From a checkpoint of a small transformer trained on Wikipedia: vocabulary 4096.
MLP neurons of a small language model. Each row is named by its layer, matrix (gate and up: input weights) and neuron, and shows model dimensions 144-207. Each number is 50 + 12 x the weight over its row's rms, rounded and kept within 0 to 99. A neuron's up and down rows have the sign that makes its largest values positive.
A block is one neuron, or neurons of one layer that tend to fire together. After each block is what it responds to, as a language model described it from the Wikipedia text at the highest values.

L3.gate95:67 48 47 44 42 47 37 56 61 42 63 51 33 66 44 51 67 41 41 57 64 34 29 64 40 61 37 39 46 52 48 46 48 44 41 46 67 17 51 60 44 51 49 63 50 45 29 59 35 36 62 53 56 62 55 40 65 49 40 55 42 44 46 47
L3.up95:63 46 46 39 45 50 37 61 56 48 71 50 32 60 42 41 60 47 43 49 62 34 44 73 51 61 39 42 49 46 50 43 45 41 47 44 80 15 61 52 53 58 41 55 52 45 34 57 40 20 48 49 57 58 50 48 56 43 41 71 40 36 47 41
L3.gate128:41 45 53 32 63 56 41 68 49 64 65 33 43 46 59 39 71 67 40 39 62 52 51 73 38 38 52 54 34 68 37 77 60 55 53 31 75 22 42 33 48 62 40 71 78 44 49 69 53 37 44 52 56 44 55 50 60 56 65 57 51 57 47 44
L3.up128:50 51 33 47 48 64 47 66 56 46 82 53 49 47 42 49 51 57 43 36 51 65 69 38 56 50 55 56 54 55 35 39 39 30 45 66 56 24 71 41 45 54 49 50 75 51 58 51 45 53 55 45 68 37 30 46 44 57 42 34 41 49 53 48
L3.gate142:50 56 49 34 38 67 37 26 44 54 37 49 45 72 67 59 50 54 70 61 46 52 76 44 43 47 57 56 52 76 51 57 77 32 57 40 52 66 56 45 64 53 46 51 60 61 56 51 65 62 55 51 57 44 66 30 56 61 45 59 66 50 40 68
L3.up142:47 48 40 46 51 79 51 38 39 62 37 49 58 62 38 41 64 47 63 46 46 51 50 54 34 39 58 62 34 69 46 51 49 48 49 31 59 52 50 47 44 40 22 54 60 57 67 64 70 70 63 45 59 60 74 34 48 83 70 27 47 34 40 61
L3.gate152:50 29 54 56 51 52 69 47 24 56 57 43 55 51 50 70 55 45 32 34 73 45 26 35 72 48 37 63 63 44 55 42 34 73 53 45 46 48 39 69 43 60 48 42 59 47 61 61 39 58 65 47 36 57 59 55 55 42 51 59 50 45 40 40
L3.up152:62 21 45 70 53 58 52 60 42 53 66 36 59 56 52 68 48 47 48 52 66 55 49 35 65 56 35 82 47 80 59 42 48 77 58 51 37 37 49 52 44 67 41 37 65 47 55 69 49 59 66 45 39 36 45 72 16 48 48 53 57 45 44 64
L3.gate169:46 61 57 44 26 61 47 37 44 43 54 62 59 41 67 29 29 35 47 38 42 39 46 35 51 30 22 47 63 59 43 50 47 46 44 61 52 55 58 52 58 42 44 43 63 85 61 50 48 50 29 33 39 41 79 40 66 60 42 47 61 39 57 33
L3.up169:36 46 48 49 40 51 41 57 50 43 49 30 49 78 67 44 28 70 39 59 64 38 59 41 33 46 31 53 51 78 48 45 50 60 59 55 51 72 65 63 48 64 48 36 59 40 69 62 41 54 34 35 55 73 61 50 58 43 51 31 61 41 52 47
L3.gate184:23 59 50 42 41 45 54 50 62 34 44 62 62 38 51 61 34 33 48 45 28 85 58 38 29 54 28 26 47 81 51 52 55 30 64 41 51 53 59 53 51 53 53 43 47 66 62 51 49 40 54 55 42 37 42 57 48 53 60 54 56 41 59 76
L3.up184:35 46 49 53 42 34 51 47 65 37 50 50 46 58 67 51 38 35 58 52 32 80 39 39 23 44 35 42 52 74 58 49 57 41 63 39 40 44 70 48 56 58 53 42 52 76 62 38 56 61 73 47 32 43 40 74 33 41 50 37 47 38 65 73
L3.gate192:20 60 47 22 58 40 61 51 36 46 63 55 70 44 44 51 62 68 41 34 39 53 27 60 63 41 50 49 77 71 44 52 38 50 46 44 49 32 24 67 33 47 38 46 66 63 62 36 51 27 76 31 52 58 64 30 53 45 49 32 61 44 51 57
L3.up192:34 59 62 38 63 52 59 54 30 41 65 70 56 53 52 63 37 33 53 32 37 28 31 62 84 48 35 40 73 66 38 47 27 59 37 67 44 50 33 68 54 45 26 48 76 64 58 46 58 49 65 31 42 41 66 28 42 42 37 33 69 42 54 70
L3.gate245:67 25 25 45 42 43 50 51 55 54 48 39 56 38 74 35 30 51 41 56 46 53 45 41 61 68 35 60 35 47 31 39 39 39 51 40 58 50 57 55 70 57 54 43 49 44 42 46 39 56 65 59 70 67 43 50 49 42 53 48 41 44 53 52
L3.up245:77 37 26 48 49 49 47 53 46 49 40 42 64 48 74 31 35 39 55 53 40 58 54 48 57 60 20 68 32 39 37 38 39 52 49 39 57 55 57 53 65 54 54 46 43 58 32 35 41 62 64 61 59 48 41 55 51 47 48 60 43 51 47 47
L3.gate293:40 64 08 69 55 39 48 61 42 52 69 60 37 45 58 38 29 31 47 44 38 45 66 52 53 59 19 72 47 49 55 35 54 39 59 72 56 61 54 49 71 48 38 55 53 45 54 29 25 45 52 46 59 44 62 55 75 56 50 51 37 48 73 53
L3.up293:62 61 34 76 41 31 38 80 50 65 52 56 56 30 54 37 50 24 42 64 46 19 45 41 65 58 32 75 34 69 44 50 45 53 48 63 59 47 52 28 62 53 45 43 56 48 60 39 32 31 64 46 60 31 46 46 49 74 29 32 39 68 59 28
L3.gate342:52 57 55 46 55 44 46 53 62 52 46 34 56 39 40 49 52 45 47 52 53 69 40 53 55 55 35 35 33 33 42 23 44 62 41 41 40 52 41 35 65 45 52 71 17 45 57 56 45 59 62 37 52 44 53 53 47 53 51 63 48 38 73 70
L3.up342:49 50 56 45 63 46 50 56 62 50 43 23 66 19 44 52 67 47 43 53 60 66 49 50 51 51 37 44 47 36 33 35 51 53 34 52 43 61 56 41 63 45 61 66 30 44 55 43 58 38 53 41 45 46 52 66 49 65 57 77 46 42 68 65
L3.gate344:55 66 44 36 52 73 56 61 54 62 44 76 32 64 61 38 44 47 40 51 54 56 68 62 51 34 52 51 64 49 56 62 38 65 55 19 63 48 53 66 66 48 53 72 52 47 53 35 27 52 77 63 49 42 62 53 22 44 34 56 65 47 42 59
L3.up344:59 43 60 39 64 30 82 52 63 56 35 53 39 39 86 53 57 50 54 42 56 40 43 46 42 52 38 42 61 37 71 57 32 38 65 40 67 27 56 67 57 65 52 52 55 60 48 56 53 45 65 59 56 53 49 51 45 65 50 57 41 36 33 50
L3.gate399:38 56 41 30 41 51 44 43 48 46 58 49 30 42 28 35 58 61 18 36 57 31 46 48 58 33 23 49 65 61 56 35 66 43 48 59 52 80 75 46 51 76 50 52 73 40 42 37 56 50 57 60 36 48 58 31 43 39 60 37 50 43 44 54
L3.up399:34 62 34 35 47 47 35 33 51 40 70 46 44 38 21 37 67 50 30 43 51 51 47 53 58 44 32 37 68 56 65 48 65 45 43 55 73 99 73 53 39 68 46 57 83 52 47 43 67 51 74 56 42 37 63 41 50 33 57 51 52 48 55 57
L3.gate446:46 54 52 52 34 19 52 48 49 31 63 32 47 52 45 69 50 65 45 56 57 57 33 51 51 61 61 57 63 63 49 26 46 50 51 49 63 33 57 38 53 42 53 50 44 52 31 55 55 36 51 50 52 61 61 57 47 51 76 48 63 40 48 39
L3.up446:47 78 56 53 48 28 45 52 57 49 60 43 30 40 45 66 44 49 45 52 45 67 39 39 39 54 53 47 70 50 50 31 45 33 61 55 67 47 52 56 56 41 55 49 41 61 40 63 61 59 55 46 49 49 60 58 48 42 61 64 62 43 46 46
L3.gate514:55 56 59 74 50 59 33 59 54 54 66 35 33 41 61 45 48 60 47 63 28 63 57 42 60 62 35 38 49 56 45 47 44 48 40 45 48 29 43 39 64 56 37 24 38 31 61 53 54 49 56 58 63 52 61 67 77 38 40 46 34 41 35 35
L3.up514:67 59 35 68 40 55 41 47 56 63 54 40 39 35 67 44 42 58 60 59 48 48 42 39 41 42 50 57 56 47 51 56 53 36 30 54 59 56 65 64 42 47 59 31 51 50 58 51 62 52 47 49 48 70 63 56 49 50 52 58 41 54 38 55
L3.gate544:50 39 33 57 42 55 71 67 57 66 48 32 53 49 48 56 76 38 41 55 23 48 45 40 51 44 53 42 55 49 44 48 31 60 58 59 55 61 44 72 58 43 64 45 57 49 45 54 51 51 69 62 63 50 51 72 52 49 75 55 45 46 47 70
L3.up544:40 44 40 58 51 55 73 63 61 55 45 49 49 66 56 57 81 39 42 59 40 44 58 54 40 38 44 38 56 49 53 48 38 61 63 58 68 67 41 59 54 34 65 29 60 52 48 47 64 58 44 53 42 40 52 68 48 47 70 69 49 43 44 67
L3.gate618:31 55 39 49 45 55 65 66 51 60 52 49 44 52 48 74 57 52 32 68 55 55 42 69 49 55 51 45 50 68 46 64 36 34 60 50 38 44 43 35 37 60 41 43 57 49 57 40 27 53 48 77 47 56 31 51 40 66 40 51 48 28 75 52
L3.up618:43 51 48 53 43 67 65 83 52 54 56 52 42 57 74 65 57 43 50 56 48 63 52 67 37 30 42 52 60 71 54 68 37 54 51 63 30 50 53 36 51 46 30 43 55 54 58 34 46 46 53 68 53 57 27 58 37 61 51 52 60 32 59 52
Description: Later letters of uppercase country or abbreviation codes in sports tables and lists (F-RA, A-US, G-ER, E-NG), plus the v of van/von in names.

L10.gate27:46 73 20 41 62 57 44 32 64 13 48 41 50 74 49 52 59 49 55 43 54 43 64 48 36 52 73 37 64 57 40 61 36 42 59 47 51 55 08 42 70 61 53 42 35 62 67 56 50 43 40 47 42 65 76 51 56 56 64 64 47 32 39 44
L10.up27:55 75 73 67 24 37 37 42 59 47 50 50 67 68 63 49 61 49 62 44 56 43 42 32 68 35 58 43 32 43 45 47 68 52 52 14 55 65 84 40 42 44 43 46 51 52 36 52 52 59 69 61 54 44 41 27 35 51 53 56 61 53 59 65
L10.gate280:38 31 60 42 50 45 45 75 62 59 48 53 64 58 70 68 51 54 72 55 63 40 51 37 47 66 72 70 28 49 39 46 48 49 43 65 49 72 44 24 62 49 61 41 60 51 64 40 40 39 52 41 64 47 74 54 47 58 46 36 54 55 39 43
L10.up280:55 50 41 50 56 56 54 59 49 77 55 46 59 56 75 63 62 26 47 51 58 22 29 57 59 38 42 67 53 67 56 72 65 46 69 36 51 72 35 37 70 32 55 48 58 50 61 56 59 52 39 50 48 57 78 48 44 60 43 47 55 57 38 63
L10.gate371:60 84 44 42 45 51 37 58 34 66 65 39 61 58 55 37 44 88 64 42 65 56 62 67 54 55 54 44 64 71 47 38 35 61 57 27 41 38 41 63 42 43 41 79 57 38 43 54 45 48 52 61 44 42 56 49 55 51 69 52 59 36 58 26
L10.up371:44 39 57 47 53 57 51 55 45 63 42 33 58 44 57 48 54 50 61 59 37 24 44 48 44 44 63 61 40 50 61 33 53 32 70 49 57 59 28 60 44 35 44 20 50 63 36 56 35 31 59 48 47 33 53 50 56 67 46 54 52 52 55 62
L10.gate565:71 57 31 63 54 27 34 53 65 52 46 46 64 53 31 56 59 66 70 38 63 46 60 46 64 43 54 39 50 59 36 33 49 62 56 42 55 57 37 67 55 37 43 28 52 39 57 52 40 35 46 60 77 52 47 84 39 51 53 45 61 51 59 52
L10.up565:66 43 40 43 68 58 35 65 44 48 77 57 42 64 47 64 51 34 70 43 49 39 54 58 48 60 64 52 57 49 45 28 40 68 33 42 73 47 50 34 53 54 46 34 57 51 53 76 43 58 52 46 47 44 35 28 72 59 64 50 48 53 66 53
Description: Fires on the second digit of four-digit years, right after the leading 1 or 2, as in 1(9)68, 1(7)44 and 2(0)06, in dates and biographies.

L3.gate75:49 52 45 47 50 50 51 64 34 62 52 52 61 29 37 51 67 58 51 50 74 48 57 53 33 55 61 57 50 58 26 58 38 31 65 57 42 41 23 67 63 60 50 48 65 51 55 67 27 39 58 52 49 45 32 42 46 53 50 74 62 61 56 51
L3.up75:47 53 63 30 64 50 40 55 39 63 36 55 37 41 27 47 60 55 55 59 73 44 49 44 41 50 57 73 42 43 34 67 35 42 60 41 54 47 25 77 65 62 47 40 58 59 68 59 36 63 55 60 46 48 39 46 42 55 40 74 49 69 67 43
L3.gate130:51 51 34 45 75 56 38 35 67 68 69 46 71 49 69 35 59 31 42 49 81 37 50 50 34 55 41 44 42 26 40 58 39 56 38 44 36 71 36 38 59 37 49 37 49 40 46 63 37 49 57 67 51 62 57 54 64 49 52 41 36 49 45 46
L3.up130:52 27 30 63 55 55 54 67 55 68 63 36 57 43 56 53 59 45 62 43 60 52 50 38 29 51 55 63 77 09 36 35 20 46 39 51 41 63 42 36 58 57 29 40 46 39 42 48 27 46 52 50 56 71 66 42 74 61 55 52 20 53 36 53
L3.gate154:49 47 48 46 63 42 55 42 48 46 50 58 57 67 27 51 52 65 77 56 60 42 29 37 35 38 33 44 63 43 39 54 45 48 54 55 29 37 38 37 53 55 46 42 57 51 41 27 50 55 64 60 55 37 38 53 47 35 45 53 43 52 38 48
L3.up154:51 39 45 45 53 42 46 30 39 49 54 75 46 60 29 36 43 58 73 56 52 58 36 57 44 47 49 39 54 46 46 50 56 34 46 49 25 54 58 40 43 46 30 43 59 44 39 26 40 59 59 48 52 51 43 54 50 49 43 51 35 64 49 30
L3.gate215:44 29 24 60 55 41 57 47 53 58 67 51 34 77 42 63 44 43 52 33 60 49 52 54 43 51 31 58 48 36 44 38 48 52 59 44 35 38 38 31 84 52 65 72 45 62 50 57 61 41 47 64 37 54 61 41 50 50 69 54 40 51 44 50
L3.up215:50 33 26 57 46 40 51 48 47 66 65 55 40 67 30 64 45 41 53 38 65 35 54 60 52 51 38 62 49 36 37 51 23 65 65 45 51 45 52 37 79 57 63 82 47 65 45 62 46 46 49 75 37 54 47 54 40 55 60 44 53 45 52 48
L3.gate222:44 55 62 45 54 59 25 47 78 39 44 39 22 50 60 49 49 65 47 45 48 37 59 58 27 52 54 30 43 26 60 55 59 53 45 52 62 72 32 45 63 34 66 49 58 55 57 50 53 51 30 63 59 77 35 41 57 45 41 47 46 44 24 71
L3.up222:54 64 45 44 66 57 40 44 83 35 31 41 37 52 59 36 55 47 50 38 60 35 55 66 49 51 50 24 51 34 41 62 53 54 50 30 64 44 33 62 65 42 54 48 67 57 66 59 41 60 40 48 56 62 34 53 60 41 30 50 29 57 53 55
L3.gate267:51 51 53 43 59 49 48 64 60 48 51 47 31 52 44 53 65 38 37 28 51 70 50 39 47 63 65 38 60 31 67 50 40 60 58 62 82 25 50 58 56 43 50 54 43 56 50 64 64 46 61 31 70 53 45 21 43 41 54 68 55 61 33 31
L3.up267:61 34 57 67 49 40 60 68 63 56 33 49 59 48 55 58 52 44 39 55 49 48 32 43 54 66 53 55 67 45 51 42 48 63 55 40 64 24 54 61 57 28 59 62 53 30 44 77 72 50 39 39 67 52 42 22 52 53 49 64 42 50 26 22
L3.gate276:50 51 77 41 70 25 34 44 55 36 54 28 58 39 41 54 33 36 54 30 40 50 58 36 37 64 63 32 56 52 39 60 32 55 46 71 75 40 47 42 58 42 57 33 25 65 34 46 33 36 52 67 63 67 66 43 67 59 62 66 64 34 22 46
L3.up276:55 52 69 47 67 43 47 59 41 33 37 33 43 35 43 48 39 42 38 42 44 41 31 34 48 56 38 45 40 47 73 41 50 60 32 66 84 64 31 63 64 65 42 44 51 62 40 46 24 52 50 53 53 52 82 51 59 51 81 64 61 45 22 44
L3.gate357:61 25 61 62 39 40 52 51 40 57 62 63 53 53 48 46 65 59 49 57 44 69 47 69 48 56 59 45 54 50 69 23 37 46 60 54 56 36 30 27 61 57 40 40 51 24 32 76 29 62 43 39 64 42 45 40 60 43 41 60 63 52 27 54
L3.up357:56 38 57 58 46 49 34 48 36 52 64 50 55 57 41 46 63 53 42 52 42 62 65 64 54 62 66 57 48 44 62 37 46 43 56 50 71 44 31 40 71 53 40 56 63 39 33 75 57 58 41 38 73 43 39 34 52 46 45 67 61 37 22 62
L3.gate362:44 32 46 48 31 47 43 52 38 60 55 47 50 26 33 65 67 43 54 48 44 39 59 60 74 61 65 36 78 54 46 52 20 43 62 48 48 33 44 42 55 63 44 53 62 58 40 63 49 72 59 56 54 54 40 37 48 34 36 64 50 26 47 68
L3.up362:36 34 44 61 37 49 50 46 41 66 47 55 40 39 28 61 49 41 53 42 55 34 65 50 70 51 59 48 80 55 40 49 36 50 50 52 48 28 39 46 50 58 33 55 64 62 46 56 63 75 62 45 31 43 21 37 38 38 51 62 39 39 50 53
L3.gate414:75 55 49 40 59 41 52 51 47 62 23 16 53 49 51 60 42 62 44 36 52 68 60 35 43 45 30 27 48 50 55 78 42 30 53 52 55 49 61 44 48 59 34 45 38 59 62 68 64 60 36 33 67 65 60 46 67 58 58 70 47 48 45 53
L3.up414:33 52 23 55 48 64 54 45 60 57 55 51 41 50 73 42 41 67 53 57 59 58 35 62 48 58 79 47 59 46 45 23 47 55 51 40 66 51 51 52 40 44 68 55 44 30 71 73 60 71 53 58 36 75 46 63 67 57 59 41 44 65 41 30
L3.gate499:38 58 49 39 57 26 56 64 47 60 55 45 37 46 38 60 68 84 39 37 51 50 53 64 35 67 45 46 49 38 59 78 57 62 43 54 43 25 36 69 47 45 47 70 47 54 39 52 62 66 52 35 58 60 53 57 62 27 52 67 57 61 37 62
L3.up499:49 59 46 50 45 35 32 48 49 51 62 47 32 39 32 58 39 70 50 46 50 48 26 57 49 56 48 56 56 57 63 62 49 62 42 72 37 38 16 48 46 55 42 68 51 31 53 31 56 50 75 47 69 14 48 58 44 34 34 71 62 49 32 51
L3.gate565:72 50 64 49 48 50 26 59 19 63 49 12 35 46 35 62 58 44 38 28 57 52 54 46 42 55 38 37 36 29 36 55 49 43 48 55 49 35 68 42 47 47 55 63 53 34 35 56 58 59 37 70 40 50 33 31 69 62 64 54 34 34 44 46
L3.up565:61 67 44 44 40 42 66 49 49 28 68 51 44 46 47 67 58 72 48 45 39 71 73 34 67 45 46 50 61 40 46 61 50 39 44 33 64 25 31 43 53 52 51 66 42 46 40 48 44 59 58 66 56 48 47 41 53 40 46 57 47 55 43 58
L3.gate588:60 63 50 41 51 45 62 49 30 45 45 37 66 45 26 44 49 58 49 57 61 26 57 38 55 43 40 53 61 59 50 61 49 52 34 77 49 52 28 69 52 40 52 50 60 55 43 45 32 55 44 42 40 44 49 73 67 56 48 43 62 47 60 43
L3.up588:71 58 64 34 53 45 45 49 54 52 35 41 49 45 61 42 53 45 55 51 48 39 46 33 50 46 53 64 41 28 42 38 26 73 33 70 52 72 47 51 91 41 57 41 39 49 68 44 54 40 65 47 50 28 44 42 59 54 63 53 43 62 55 52
L3.gate647:56 65 45 45 52 49 54 67 55 55 50 57 61 40 42 58 41 38 60 46 42 38 52 66 42 50 45 59 55 14 23 65 48 61 48 44 44 65 41 65 45 53 46 60 55 40 48 59 30 48 28 46 31 32 49 22 43 42 67 52 53 24 51 50
L3.up647:48 60 48 53 56 58 72 53 64 48 51 50 61 48 46 48 41 46 62 59 46 46 48 60 48 46 51 59 57 23 23 80 49 63 36 43 44 69 50 59 49 59 37 77 50 43 38 42 27 55 29 46 40 37 50 37 37 37 66 53 58 39 39 49
L3.gate669:58 77 60 57 43 54 53 43 46 52 52 41 37 20 58 57 41 65 53 54 62 49 47 49 46 42 47 52 38 31 41 70 43 59 45 46 61 47 36 39 57 53 49 48 56 43 51 66 36 41 48 57 54 44 56 44 59 56 58 52 44 47 47 62
L3.up669:51 57 60 51 50 46 42 68 46 51 39 55 37 41 43 68 45 56 47 37 59 60 43 46 39 52 55 65 30 36 62 43 56 50 47 42 68 33 33 43 51 55 54 48 38 45 43 73 70 49 69 45 61 42 42 45 38 49 59 70 47 50 54 54
L3.gate695:25 62 33 54 63 52 37 42 26 70 41 58 32 56 49 42 44 51 18 80 48 46 53 30 62 40 46 59 49 56 65 60 48 36 55 57 46 36 36 56 67 58 45 68 44 60 45 62 61 33 37 72 49 51 49 36 43 39 40 41 36 41 70 26
L3.up695:32 54 27 40 56 32 58 40 39 69 48 52 26 69 60 47 56 43 35 78 41 53 46 50 66 56 50 64 44 37 62 54 66 55 68 59 50 43 30 72 82 66 51 59 60 47 41 52 76 23 43 61 52 52 51 58 44 45 56 25 61 35 43 26
Description: Split-off first letters of words right after an opening parenthesis, quote or line start (s-ilent, D-ame, S-ide), plus the second digit of years after 1 (1943, 1852).

L4.gate399:86 51 49 53 27 59 46 46 58 33 17 35 44 35 46 52 59 58 74 66 57 55 31 36 43 64 42 32 46 73 43 52 56 50 61 46 57 46 70 48 52 28 50 44 31 37 23 24 42 46 21 51 43 27 56 50 55 31 52 29 51 20 61 35
L4.up399:47 35 43 55 30 53 54 35 47 35 28 40 46 38 49 55 46 47 78 74 48 60 49 34 60 56 23 38 72 59 47 51 66 69 72 48 50 51 67 51 58 47 46 60 40 84 42 30 54 45 30 64 31 26 49 44 44 42 43 25 53 25 66 48
Description: Capital-letter country codes and acronym pieces, mostly in Wikipedia tables before player names (ESP, ARG, USA), plus acronym middles (RSN, DLC) and === subheading markers.